{
  "extras": ["capped logits"],
  "final_lr_fraction": 0.0,
  "train_tokens": 127800000,
  "steps": 7801
}
MLP neurons of a small language model. Each row is named by its layer, matrix (gate and up: input weights; down: output weights) and neuron, and shows model dimensions 0-159. Each number is 500 + 50 x the weight over its row's rms, rounded and kept within 0 to 999. Numbers have three digits each. A neuron's up and down rows have the sign that makes its largest values positive.
After each neuron's rows, "fires after" lists the tokens most often just before its 100 highest values on Wikipedia text that the model never trained on.

L7.gate563:428513507443474445540528501565483568462522496406514553507505468649516528531566505475547553536421351541522533552451558481538479494459485526476462502532491472447510607505461457453506526447530389576480487443465555488499431516498531443435489444401538528561595575458471422554542435407555474522507528601425539403554456460541473445499525559456499403524596501579551472486638476488504488470468515548493527521544547490484573513517572501486443496531546451413493468565573519497453503490536467
L7.up563:507457491496454550593507535466475483430481580459597578555441464456520545497515514568564536433533549647543466476487500477477467435405503440594441465476573522460489599631576505512518478488511473430491466382460460493421472537453488476466620545563489489516565466472477462487427498459505555435494556472504476594491428474519535491497501589476468498450559560540599443511483474430541522492465469473565545383504504561367511475472491514444448481491516510551543443554445491517499476507491393
L7.down563:427526466538569475542477507511511483519549438499455471545638521552495372363498481477522486512522487388551450464472554557497524504504485543465501516500511493515527557561511407503486509505498459442547517497578528510511465533494434448423540560503515485368493489545460499529528504535469505537480564539521427554489436505453536509442473486512532502471442508437509563434596557456509480458532453528509586391685564671561470475445516451443513464534594433527483479417532532466480538486421470
fires after: " ", "1", "2", "L"

L6.gate63:521519569531489511466478461460538552510457494526532558490531449536544583522445472498519480474627477514486442485587370470552450548484568445515518490527513589536429491402563450469505406505526582581492480492458444492518479470605459446419550493556453481414503431546593497560539483481535420538577530480505465548547629512487520573569457575528552447541605473461513451522562486473507520511520478503449558451562525394500542539499494447547550590472602455511500392483573541480546462479529422
L6.up63:546473449425518593429527440505519447482549546539518477499629494412528526486451546530439510523563513487464444516464567433430545507556502564448505568480527474561500454519533431549467418496655488509417464498562480471511477564432575513525489576492526489489527576457488446552478459512583464589518513533449419425438417483520531475537543550449437402459550541535448482517514604510513503560537410486587525427446541500545597516538540499460393500572528475493572454535463538526555599554517517
L6.down63:601514449516571532501463477441531501590479551535478550443475456463477525494580521570447541414421410553501534530546514510599487377510507423463553604483516523408545502455512498573526464469446499520415574531526386574522522447489535496522492516538499391543474505546383502547467476482419497440491505491477481501478482444465469513490551533525455388473569465508389477541454447456541520587587492528414546541515433431471532438456488486459521497545480458373474458454531490506578439534558576
fires after: "2", "1", "4", "3", "6", "0"

L2.gate222:524454541569528477557532508402493460428551510422588534467580399531523526405490517401613513540471434523385564520514406507522567564524553426503542545470534537555505511474567570560539474501427613505560543504448462470565550511550474436549555473505521496528523585562505465390419586501516428443579546503480473516481481463520516499513491577545381456518518559560468530518521486506512553502501438554475450486463618415536562512561514489530540485490471508426541460522399503545541514556515514
L2.up222:376479443544539430526468502462423482492517483446461512472548547551422466490467575475524456539424521435550466538461495609464414444536495544536534487517527451603457602480553481530457522481564523543435472487561537499494493508507521547569520568556466462551544509527578488442483568580550460461462555529536406454621438554437565578489459550511493504527575478542404473543526463475520454393527470446457349486568458451538555569537492558540521535516567488520562485528475509520524561449412588
L2.down222:539468452543513536482441520552638513462458552493500482468471474548453497487416492516458505454482505592510481585445513530525478488538453527545492547527511445511458615459536445497460557532527421532506443463496451555478517491521531400545571585475482499534557417595514393420473515602483601476506539499573461472474428534365523604448493436510525431525593567462492519582528558520480537461485551421555430570525406529538455429471453487460449499521480564524485463524569423532475492622460484
fires after: "\n", ".\n\n", " (", ")", " \""

L2.gate126:532512538431521507553476507391469551473522477569490585481425397536498505436632549461501489570511421512414478504597512546623493553529668531496474466510467465451419455486452493499549476506502538551580560485505521439581488592519477504515370523466505506536483505560529546487482648530379533507446499448484464454493525495528470487536530531503474463478451505489486449602456454557390444528530481496491478467531450486441420565485533432556550476496477503495538480549497574531484454438591519
L2.up126:477358489560585484466491494398510494512468427568516597423453477536491530494519491457528475584571557517462424478593467530549470419553485583515524514487481569550510438432497462460551499462517488496515475526413533496488541435459468459491363510342481463576470471579439483495543500496392530425439496454431521532545518503558399518488534636533510439422491499544564547534456502517420483468597557456474459542507476457487552592550495466498539567521529524505462511505525513549533500486531590
L2.down126:559523439534521423467434422502500496521505546553503537528399531421504514542458360574488550414453528494522495467468530521358451455509481599506562531491454539558499468474536598525429534433534404534508486548424511396500525462503523506454483452421461566524495507454456472608615501491513545524458465541523510526514455454574464522445513526439614516405450403532483573526472563483479512456556585440527406542448422520560570496458450463550501557469459468529503517524479504480475520522393493
fires after: "===\n\n", " On", "==\n\n", " on", "\n", ".\n"

L3.gate593:470471561485557498547467470558540531448498502539489456540445491582532502481650492480473531497502491507566507475514462494554473589482542550547416463610576505517517478493516465635542524488450494504462532530483536448543496546450591504493478375534531572464529521514487548531522456500499491418524542439528543455442452521470453628471564512483493507503538563530506494521465496507460506443504460421524465450416461481356359544462499526496552514506599491400519592525505540684560436502458467
L3.up593:557490431447457465490497495516449466466483476397458421468495561502551456487588560574507438478426552501503434474458524555536511501525539580522477427555532549470459495553525491544435448482434503376527422498492425491508405422500576484490563506521535495372501481634416486512569488448439538596506514496544566488536503626448471470529490463471526466522512509515455441526554467387491406516604441507467422473453531523463483550440512511415605424496510504460472468542575533515529568448527429
L3.down593:440499530479580457480605529471509522469555466454564565489490449578516452478434452555434585429430478515492558506532538580472548544476488532478575530468526487491544531591487579639575451510459431526430494561458496448506497582502485457439489510391528553531482527462507536516529524574490559467499481515452502528494469398499488449423512542506518593509524615478493411488487502403527462530410607569608437524535531549476406484434469554484525554363524490461542551477490531544518534482426447
fires after: "1", "2", "3", "7", "4", "9"

L2.gate463:494441551513470482490445508459546540512481558504471517452505478558520492534543527464516488509443522554435593556400508488488540467601571492414529449522514494491471412400455477486523489525575432518563498470431476471565467533527447497478458622484497587446521535494447580544553483469559461465527518488414513490448546487458460557458489540478527499533596632551521565484326448442562524475586448523526511484537609426462471499534542460535514489480660493544450572582437484548463491498584478
L2.up463:514445411575453516484502551526476513436520401538516540420472412533433480448418472602494505593481526474509466516490427514481521531489442507537506359497393454553445391448469505524501466536520544543539445470460455557472533584492558457488458508451566464407547558539628415559411513447515455470452441456435521473581478498556575511529506524449501535593473541541537501596497484456519489476579536472392545524451500510549457567569479426408485546496469502533488534582534558507534566525510502
L2.down463:557518585464484483421499500528537497400530646545456552432584534497398546561511445534512484578527445622562524506428465490454491522587563499588578550490531434546483487491535584406465501534483509477500556446538452463494558497478476491489493504506552504449554396449432437464492395473550518571444567520437504455450538482470496538433482504482573583504535511443525551534599511474424489496479461425575519560471448470537508552616487468440506547535605487417582459531484515482458532520534535
fires after: "\n"

L6.gate456:454597527516487467527538529489532421483482550467421490451559454528526482428446520473504434554524445556497458599524467448522534530421482405555546530412542533483392490441495470431538449444543490602612589466416527519548453527559520527508541517549505470533584464530475525569515565480481445543533488471430558466423464514500519483552504509481396434436464555524548426450478441468530496494546457546471573425467508532504572618567477567507549560524525531561463507452503507533647406575568514
L6.up456:473487534541444479471454477464484438479523505504370446493531439504541427497566532502516482518468489514526542598480392481599439538425487584461451525504513488471416508564431461419567415485472518517525524424538502490490502482601503432486609534454520567473524534527455466470487450465538514503519565432516479496494485496451494420376540436405439482430412509515536461587528486435522423522597563500441409554515545492391549527492477460515461480610515469496423417605476402456501542498529471
L6.down456:631445483539440473499441482545547529441520473521496452509569406576621396485509511521477489447466503580459512428500376515535493531489504540488506586497520507480442563497450555582492435417574416449484504520476448567492481426494571449430583534505507578389452508545540500429421496442478540463562501482453464549472454550565427570570524509436516428565515443465486557579472528435507404434494502519414466452475425506464467451527464438495552533483591453498540449493537505425446527505494535
fires after: " ", "1", "2", " |"

L8.gate423:551610609536530598538447535511552523501594500537505507564486547541626492497539568434474433518493490576442418538566484498555496503460503526539547464528507589471479440467450463538470486497524520564552507490463554420553548513442521584473539532432452489515545531476503516486576512457392560569565487548484531544590457503440499499507482479462583478576421443578405395487519520487456392499494456547551579422438557474514497487577488528593464543539561417489533432487623525480504508497527467
L8.up423:430507514432560554475503578434390526475565436429517490468536504490494514579516503482454462534424476535463587500590553553561513534592460489511554515432462492520499438638457507549449460505491618592527541600501474492512614489543545449570584531405501479584504506566560486432507453532476507546499545527477488493472585520490403434555529493515546513567496603513508507534427503579432479516474512485605506616485469458472536558450476506472534512428477414479486412553551462455515547464477534
L8.down423:486446499490543556577477399444535551450575496481588427499521438471584352534515456515555513556484521469445648570434402528501555529485527492476444473561444504479519437593463513556446530479477489556475444454492546511576538471576501438439441477508522512506596530473530464460527433446463479562539524611479526479520453434469481428568495430489526469549533513490418569453504500479487578467420532538473511458511480459478492501528447450528455480518606470503441470489375543410404519429452452
fires after: "0", "5", "3", "4", "1", " "

L8.gate409:483517572448448605501375464514419526615428531575459447585504464467523506516544569394464500516429466502581542466505508551552549545538471503586404534502540506441449476532498429423475477538471464467545572513460450484462543520462558591523579494499457524482653569435546509535454600586451464516537557581488502514460513495551467578503444563506510527453401550496519445532483472503538470559465453525504553483444576498474522508497491459562495529508469441406513518467556504526465469350523492
L8.up409:383431524527467468514460565473548573512429490524479482546505436574458554441490556593634596572511489463511537467514541497493461402492523560491446487491516603509437525463471505497584428441486482502507516502475541413503573490412553435519471592549581527561445559516551582494573414518446462553450557553400391550442440568511509457500507560445511471545513434513449443495511467531515454437485464487481452660478455437421527530481469533464576485491477427514513487464442520533479517535495526
L8.down409:392467487458497582568494463532473584509550531566487556498416517393545426476594468459494507434535505492512567486545444389482445434495522398559379557506432525455483493527569500533464470485584426535554521449429473528554474492580483546421435497511501502480530448536512524560465560537550469534516421418584435498493542476484629528485383503498583461511554531525494453534551530459445461521518531513571502482585479537483482513436497431474472537566562469507482443553560487486459525487645551
fires after: "1"

L3.gate226:518516515443449553557483487414514487474565525506549423473525400471521426477487575414475643512509570490495488642476441422521478544504487459586465371559534545457450492410439503446471528552476519486526494507522517524550498450449480365470525494451446527431428542444499595590454509574494479455609479504529479409452546573435467511594578443500514452521480560447518557489507541471495480531534517534471589490519595504497484536537539382583547504520456439456462499479502520544452481511469509
L3.up226:496456558445521495480494535544458513571447498458488455549538505464486469501496528571516446485499542523482485612435454498467517452588401555496451471607506498468485513521499460582486483548528555486563420532543477437483522465401509482493599508518439412463581506550493496383503471492452449569483600463391509561542523417481579467484441441431524348582440459393524508459485539414427428454471501542531508479571466451424531476523503552566506384502521490495477585552442480557570503453506532
L3.down226:483454498472548437520487487513486572564483546498559524517486531502490446504468504411595420582591479544493535530599493425469489419602551459375473501526449559465520519465543531454460435407455500500494496515557545489489482572456504487438460449470483484549513437508465410496478414463604503521400495500505480505609488519471528564499440540518571406535570627457530500530438513521526517411537486447516555453429522521520528476556459517510520594489632479547491434493583506373518589567493492
fires after: "2", "1", "3", "0", "5", "4"

L8.gate510:458511511556470530440452462498522472474472487473489502554532461526560419397530440463446451479576556460418492409513383569521484463486535475489489452361486480429469511438519555480476440428438492493503502457459479439605507470507480514552481531525509507509474506593478477591460505602430498421513455573545544472466490545476498509500461460465505408483472516593522370478386439461404549590418509528574506447380479514505396554535506470531486508502496402464412457582469488505465436463525496
L8.up510:487411402561395485509529589568439483535432449483530533468559562526440456532552447526504482564475510397470574454463458476500531512515500564434471474444519534515448466484602576481481455378433559480595509522517482590473477459483550455508539436516477443416525520487540447493466434426499434505497468444526507581472442564529501445450548495454508411622496485460491481469408476491458510413546460485575515635511586472485463529481448477539561597430445526535499423470554524488549488584515528
L8.down510:484494467399511487528478487425537446571458572418465500572452536565451497455454442477499585577601500511547462473475460451520527485532405548452410453504556567527485616603529490471525400476428477499543422492565552512500413510549359459547482513474477498539432409465432508438533496406468407581481496506521435469463412544442467446529461504558460589466478555473433495550468471483474479401564498519490487443498451550500452510514468477564550479513539469464586536433483514475528540405445486
fires after: " ", " (", "2", " |", ":"

L8.gate303:504466532488572597555555546480573535423514487458467587534503475515441482442559596518531522564487499551612464504517524524507562594510522441554492483501432470494483482444506472518468467515499449475457473365433510513617461480456436501426505559452537518568525516481482482543574587564454429496549510470415536483495552534498433546501565612480603526529433522519548536486495456476472490469475542582476479641519457516450402554524516523496425478513499480410416541453427490487494362585443539
L8.up303:539498445431623482497530570419511450473483533471522520507456461689479491516550496409442548552439435555448476452411550511438526562516442604486457481421525555523516429581601510401437444491395509502587461528539516488548537545418511557504587522487465471482540514550435559527468582432557455491475526463445508551489530485538448447540558498518465509519422535450636519528537567509450486459552529525526551468526583503481544506499507608474451537493537504496569438553505523521503504481464456
L8.down303:544374451570532574510493542442489489459484428639381597449599397569585482442530537537551510529539435549516486485474438509520547471489525448499472483499470568533391552496541507583474449479472473570517486457515471418528451446460422530444434535420526488567589604501494532485454506484519475554560445576488423385484533508455485436512496489560546429466451518474493460514553503441516518440456466560422531483611544617475505512439482530510566521503467505440467484539541537466475517472504496
fires after: "2", "1", " ", "3"

L7.gate328:446477541548462513579500513391503497551507521544519484559517520515477560430569578506525528462449551478449578565360520426550488549517558547447419503484445508532481454476488540554514443477444561545490468492422495525490504481588534537557503442610519558614477520589472463519523480602447504510412482558596497472529519472531447476518447420447436440501549402422518367419498513531445421477483487475525517511535517456552579483534538503517486490430544454512478447488428496388592575568521453
L7.up328:419500516555385550526466518500539488558479442408523467456456518541465560490440481371515456458453602484478457500447417503482511503503583426398517474430468526512502494447572510489470377486465445498471529467453519471468427483460533550476512667494391504498552597480507553544542495516507463593519460552473451569477530555560537502430528490550549408553492509419481447504560506417625453502439549508554479521462476498531495578451519500476576514409473399501515473527592477526509481543546513
L7.down328:515492468543481456538572483528453479525410507455491526544492577531467628500514519483594485450565496462495488406556536550412591450557463505558469378540581445422496451540506518413442566518456474514487478427531432528460467512534486542550513417551477520458537499544455548447465434446392484445423488613454583396438498467472513441531554463497567456449521487427431510478464531405550531466472537578408570502532516578444482509457440433546525488522510530573551462606547470516509465492472481
fires after: " ", "9", "1", " |"

L8.gate235:529580511498480558476438450417438487558530559464450478551400525501431458537524469459531584516504540507488484511580484505445522538473514611613413543485519503458551546571546537446404497434486541531643408490499466563515477460461391496465456505428461489455491467490543529481436459410430556461566546482553483538413549520430490580486535492514559556451576543554531531528572554478481451497446488510455519525585528469497552523568490454476551548517526463536570513540495528420473437431543341
L8.up235:492557464468505530479410511525457516604510370530446482559463546527497458537473486445591510578647497451542446511503467507443521464472499521519448508484555466457442460606514594522436454425461481501555542521587474521474345496490476474454479470509514565468549459502602559450463504510477542560495538458534579541540518604451448505553555456492367509464419552474584554508599523518442536494451485564503413550471484554580560496544549454526487582504511506514529536482497554428466537575481448
L8.down235:496559431546533593503539532476631553471458492477445560482566478537529496444467463482546438453453510501558418483448476470536499553553534482456502507550514519549540516541457603555507433492384462462416537454423579451482456436506498561481523595511511559541520495502440527538509532556591535500543482505476457417502487438396451452530540632443456448543608533555504557508570584411508560486540488380500549419528447630518478481503523515492558510462465547525531502507552390486475456461463476
fires after: "1", "0", "2", "9", "7", "8"

L3.gate283:540530489530573539500437556501505529494526455592479312473458470542520502486527580580490514505498437492501491510689439553517590560460416529542608504450483612494519460540553552522553475514453480549602480498513560542481520547477564440483563509446510457486478548566485457492563508503526481561445487393514485495468439498444487485567457499483504467502457543577507387482527528514582471447505410499533591511553453526398499410413447405516513484508557475547512503494491426540504508453530514
L3.up283:537513452459453470455478490502515396507477479420465539460506488537542456527517593434506601391484533527520508565504485530532434522484577488562551423532483564404561439493453475564450587462512529502511569530491429520423524517498478437437590516487452469514487554536471499494530466527371547473519460501399545458474592522448525553483540566460492540553547503404527483425429568476508569431501480429539603556450519496527577486430563469527470514530384503474522380547573590442429526518430529
L3.down283:486448531367536470490489464563504546473560490538473557475526504436480502521477503479574469546465582563461436514517494625455511529460507541487502467445594481470502531530439486595524543542503666486527513564424493495526437554445496486516589449517643501475538570516503505567522490536524436509502586494513524514537503429474517430522459475470510456541586443522460568490497565434464565524530436557556410573506544484493451543418472454521532522552573402457528427541347558585461490441519475
fires after: "2", "1", "0", "3", "4"

L6.gate529:452544551497576500460469594453474554570492557583466553557541520442562532462490558532506454529595448512517447491552450408564486535527446446444468542581479564572526452429428503430449452482523463572476471473577532497588492454490507515493463486525450480570408521494545550528653378530465513514527440481518545482582511551552510543472511518529525489571481505426584432451397468477521492447500456523524607536589572491478519570535495585462484569466505478448470465513571513507430430607457464
L6.up529:543528490574525396455554555538505534436509494481520525632514463465505516476533558541525464507519472426473539484514432437509509450388408524444443528527471470454542496542503514548382490448479586500516549498558565480422462529548584426475496429535492522465495483496576540559538544585495528544462516459484532384564502476509598444581485528501516462510507439538420446577513558503424540533576566506485678530506560423462517479476474592554484510503477610463532541570437481503441431451492466
L6.down529:467600495503451491583436490536515501541572456511562401439437586536552444537511500428472515555468488532591517487525538504495502469446462420590454580507439462494466444453431526520531502458497380451515412520566506430551509416473518518473522514426566561584450537442423598508538481534484518570531486545448589509494432399441487454451534450547599476518530497559443485426454639603497493494500516477496552515528501521520520526584488628465475508447536474497537559550483564565522476571486505
fires after: " the", " |", " C"

L3.gate626:552477538530505466491419522508500533460481487456531429478383553484508563468493529564501555487482606591495362543472556465465501481531523442545487494498514548559511522505440507573555499508504422457525528519454635561532497411539486470405408492474458526598391579590524434450515519447438492506542429508561487421593571556504477497504513515439538451604475460527463496491485428474544525404595383528484549550497512544494471508568504436492515579410484433521467478437535508452552420482467500
L3.up626:557515478567479539521505539486426520525499541551524467527464434561482510448565565550471496522529486476572491548395470442454467452549610476558599443531458560498486607425464528466486479529475542489432587467476532436495529535567545442544523472484471541536448509472515443528458494485465464488533396378513547534499545541434465475479509509451605547474637478523457441498554586587448573463485491586518472561391539500568552498498545496635552499460525387449495455419583534506533441514481539
L3.down626:453477594475416553467470527597520479500413529482486431533470595519595512534530405511427482480474518555502510487524529524547515488480417549503531529458439478592446449572536476535522530532513536478608507497500454488598440519536616470403542593493510525501500474498578488410544490470500532484462508586473608493579471450526417468623457495522442557554585459501456479496532460465519491503526549553395479518456589549521465478586607510471425443530541528516562575567441570515444462499476440
fires after: " |", " the", " S", "S", "|", "-"

L6.gate143:443606384492478491397480404427484475532525525554597503534516475446484452537532482489491443481563466585555419523526447520529511436490545529475490487561487528530351464570510526503452524390485492522628505488472524545516535424540407443602537514560467506536547469539489537555449478524475430459455449474522492517541495470538391490495475544465493427555512420594522515551496519455412469560501497490549604579527535388582547523490517476549493560486487475487412456567495462560441430523442472
L6.up143:534535466436506537478552438476561476468444509514525570479574442529470502572437552483489467541505540469535521513431491559514487476507489524466449558515412519548416585451417503489444424502455365574522510417514447459406533544514524530499507471462524477484512550503425493529567510488573573504485534499523470526472432510482482564488348530614521441456481504517435519624525456509574538516519554536496539545457577492497554455568475498445400557473407576534546418479611457595591460421443469
L6.down143:493507513468513470462526569536393650438458529541411522476487511501575432425437427548591533538522490475509482644480532414501503514422407566375490462536440532526454566643490469525560503512507426551456522514474535624598450545458500418428469497417529534523592490508454478517506497480469521512467568464442493449485457416528477569498545502530502554525536524507492469524563496542492536466549504526477573527559466501546569512489496388486522504459516491518510451468457555510516621488508579
fires after: "0", "2", "-", "."

L3.gate511:479433526441484563494537507438427485518506545444487522463416374561506438592536633470573456489530551567506493435481458567520485545504513470549551464475415615486549492516494508525468525508400463471547503511544467408523520500522478523479453446583478467495511570491464464513564486464553476517552453482346452503439548513530568455459598453466562404454494477540470553502542612485409545520573519455452444569437439561498524572538468440548516588459486541469555532451495600527471470449488440
L3.up511:485547487492455497552488453536554424597440556463523457563480494570482407442610560510487495427586482525516472457581429451551533556469494546477471518505439528590487531470358408484546580455551602544603495496523608547455493487500450442475513363511491554543528512451595517541509522554467531484508515515479518566460522488484443434533471510484543516458459553489494527481583478448479494467502435458472612530519477460592481435454495450460475523559513508506502377512606470521412594553495514
L3.down511:489502558597532607555463476593509547481572503524568528553482635565566559520543547502476408550476552463475508465538476541536501557454513563447482555524509491390539539506390474550498456507509580439532483432501521534487530504504504512463534523518513544609474486484473447435466473573503547430479429490514483509475598535517503450549494471520540457565522493456495486547569487363544508467390524443445507499590502463405509448493519553459403489534453488565499458573577653542552486538563575
fires after: "9", "0", "2", "5", "8", "4"

L2.gate132:552467564494505513605555542523495527487528542510560442498502501469537469569515501578557476382474550563530533477396510488522410557359502475503521524555493533449520438491466474554490471589566572470609501400411487541545523546529548411469552466495500522478622509464489462504526456483458519527552561532451425511506449411486569497467546554552442420482575521474541435434406449474472557564529525543462525458449491404442522400441564448482566543508513511478471430543434585487501531526585473
L2.up132:523440518539472611371571476471569525447509405573453483474553529481443467491592557369535486519479405502498455533519391453585452538507458567425575531515516521482540443451547528551482483516517534536535444517513478515438446545545491524487535556572440462543545506569555491411547382527483428497520625500576519458519580449550573522512502574484526422504513550535501534536498432464491505508573474495497582564532533434521492500451494476501500483551537472472565548476432497558386460419467409
L2.down132:477414437519527486468498519554470524552446457459381444490460609508599445499530505499475483421472512491546495472492562601526467527442511533536525573491428476472435547432535497590469530489481509519527510532395484574594517631540502519524440431575539464517561516580499524525580486517510464462480558447454482570566509494459489407499497592498464577438518484569557519498492498476430520498529486573538450538397554415608406514485573477491454441486481466496570518621483541579460498575421522
fires after: "4", "5", "7", "3", "8"

L3.gate428:458507532414484561507489515494488490518579616482476460466511554567557469482545489474556520468471547484407385393523427453513496517392552550583403462483430539550504454446469501566552558503500521596559469575499539478562491455479452471501504428535485563423399544485523572570609499543439533521554452447425468610433556555461457394486489560500510428526418527522489525509486451503485553525483493427495506501515521531494461547474433510532443502555525466391552427585482510530478425451412508
L3.up428:445583504542477499532566529484460485619460497598441527575532464443432483563508576385508511518596511553569465517488489485458564546504558547406526473369490484520558530541520533565445488470495543475489492526468490455523487498501440412511447500495504477499552535456404479531567454579523535433534496408515512528524608535447481475426432531533471467486456468481570472469469459432503570588514509530531448531492373563473557469496538548476516640497469454401560582503503551432423511586433502
L3.down428:518557538578533542471525509482646543419591387474457535461516476547408409559507491452525513434341495532439490508436506542521535505496496514401476507412527512526585477441427505448506501558504497503567575530501602403429443436461499579515546500511525430563466519551549495476437422516534513511596516584472456477498543475544599510493511521491482449512476394496515560507512522558466491539459531446453475501539596540470497449500555521416510551534591545530482449476589474502503426537543566
fires after: "0", "3", "5", "4", "2"

L3.gate199:508574444529512536517552595518531531551493475502469445486545486505602523488553462495470540494490446600513499525479449470538510558418469447565592396527401632428560382471479498565544452450481561479444529461515514426517505537488653452573531466490453568483572568516490478521576471600474530546630487508592580490549546528429497468497497520457489538568573545502573443466437421438435534463486510554486505528447532449481483493462518454519482492388507559460484452521483525521448551499533561
L3.up199:541516572496506550539484545456456526532477454537487551488445552466529520581418530411517545467495469528541529417489417482510476483440454426484501610439491551468590405431513480536501489455499533462475447559486462463502527423514531537541512438444483521565508514599503489475433467490450624423482515516546609455483624498528591483475482485422487512490502505535480506538490544484553584550392494433517552556420516504594468449483366451509503454611557533405534477494555611500453589529539452
L3.down199:571516504539436486480465540519499535479562536488433436353532476435516446561533506514554597440431536469499519500434505558524445583421489572490539486479439558525484502508420551559552478513476509539519529493481521359457500494550511458500511501468547578532557434472475527429576454425476584482545471443515457543379577479460486498425663469494515507483456513569491551514522517445463422517405496533446498469562475444479510534487550482600536420432446560429541508471463486588401524501434447
fires after: "5", "4", "3", "8", "6", "7"

L6.gate320:499510495465497471504521489552427487481467533474421471476490536494486446613545532496517499457502466492464470489419471537432521477418557517474355413438483458559460496531537445529485562447550491501475414475516535452505509498501439416441562463559470419575496585523508507531432501559374536437508562503492470544525548521548441523392503512613405499511388505527499483443558421482527550514521567506512567461536488495491365412415466620568524518541527478441469568398492413566491459507492531
L6.up320:476387435502518581481523531555419446495539456430493521517486484546489534497488555491551542544463435430472517534547445485494502532462460514494547534421538497478464479527547575571498456568548549435537456493446555542514467550531549472432575475547427527502438493528526486467541435542606468507550569537521627473396554402497480491545582568376393535579485524482569506473556518494550518462425469559542567411442520510549466458421523568457521578392526438498589567516489484507553558426474546
L6.down320:602550532520508405510494558480427448491483522490519546471389479474499510515458485460364505528609571464465461533540468569526447427457452511529455441536454493475489578464556512467551412496507543469527385499477470330543588386522431521494502501449537427533561512473449528574490636471449461512581443484504488499522505454480576471478492472529493519534397472514446505535522421467573507531482525557447528516526586564510407581530460544410498462479549394551452473490525486506503493539492526
fires after: "1", "2", " ", "3"

L6.gate177:478539583461516416496494558501530488511591491548476512538531405504633477500485506407441445497473425464543500434499479447494490502465488468557576434448495491476389547502485458560441454521445557429569523556425543563581469554537488549458477588508501529505502502509450504506473457486527402474549498575517501522460530429447489588609488488528484365527551429497477423579550485477545531505419535554433550524513459446461371517535527530494566501499506485605453567486543577395482511473615501
L6.up177:407478535593547519473519469508463512530526486480550436495512570490559534450500489477440560488490446488525534423608501509449511542424449465508539412458415447560606547475485429519474544457482556509548569477494589510512525455506454548428547435417425431571443489572576451492530442552447451497513485497577515522479647546471524467526436414552573587550436509513578551483611480529507468482466480594460517529559428476448563449460516582516520576506562532454474486473444514559403560524495445
L6.down177:449609498513468475501477534458428504542431512453473524487418540485474438646570419481503433596495537513611519479504495508499573571589558537449493503439565543488555470476502509536533481556505510468399478512430523559457509463551469463552369460537469477462585437517504485431510464524564346574530497594453548487455455514493542454534587607474578528549495406401485494523518487417503543465535609497476514484449515461435407474434557455500528481496527529511477494468459442530498517458494480
fires after: " ", " the", " a", "1"

L2.gate498:585515562471523485528510533574555490480494507531439434544473516556532469401584546521546545467587499523456493485420505441679568600550491466540375508535493552498463452581434476589507419522519525528579551465463430466538421459436550481494525525519509465524465552515482516456590460529458454476549508455453497394498542547530500405532432500495503436498531488504540370537542453510438489495594460525602522528493491513446518564529570463426527539553491532455470429509521519611539556514546440
L2.up498:511483461515515425523494509486540422461418467507524483496482534545436492443502482492517499430568588466440468577469551468559551436540488481507460482484595479542492547602507446534488427501438495552565495467577430491552476547538453529510560527441485499539420478576457453468530532457617441480541443440515515534442522542445475391478388594487505489536439539467411410486473410414520475432534425499494471387461609524559475552416539531435624579499515535543510577546547533540491483514428522
L2.down498:544547465546462398519551487477421474519491524528506481531470408535472472402516513538598502431528516513530497471502554540496456499519534540462515502520544494461476519502477569517512473458534393389485457607531512567473507514559567495487482533440507419507416437473575496485540499474619514507464468530472500480497502518427526580506444534455426502475447482440502481515376461466603552388521456421478434506390543517551625464500481533381537428376473467604484480602514448566542522445496470
fires after: "0", "1", "2", "4", "3", "6"

L7.gate386:519527588424496534499448430484488407461426518581484503599555507496440567557529579362503549469481568519540608437529402473468430517425587561606437468484533480476462489446492471459492460540500574558509573582540431419515508464519418641549555483529473479405486512532543452470494530494500499550475532492484451559501483449482532456584465533507520502504519481460508640488369499526526532449499465478541449459491534498444418580442543488496522449495465459532527447532531576521519567467464480
L7.up386:493451475542517515449424426484511424402514586481457491578477481499499484516520454463465515499485566503550587570474499501500485454435522589512472524501445560517628479504464603488536533500531477488562523512505389421472605550527455496430565448503553422428525494491518541509521528542467392501436469447482456445448369536489527475423507576517409493461499448561512529525535452644464495542440474450488482501418531422508590530491446563470456456425519484439510454484472644591500548493532485
L7.down386:455542460492509465424463543523553524556559563516522505494518500551529476546497490517544445526441544536591368565430441525501430507593437529504564522559552528521523533484578529548394439501508482415500492586473503509459458496545536449587457532477447478527444584535394477473461443475456513454546439438549514551398524496522459481419481483527502508508533504502422631533543447548524531519407634567508545478502440543555549409474609452540428533563471481538607487463457531445462525506581519
fires after: "1", "3", "2", "7", "0", "4"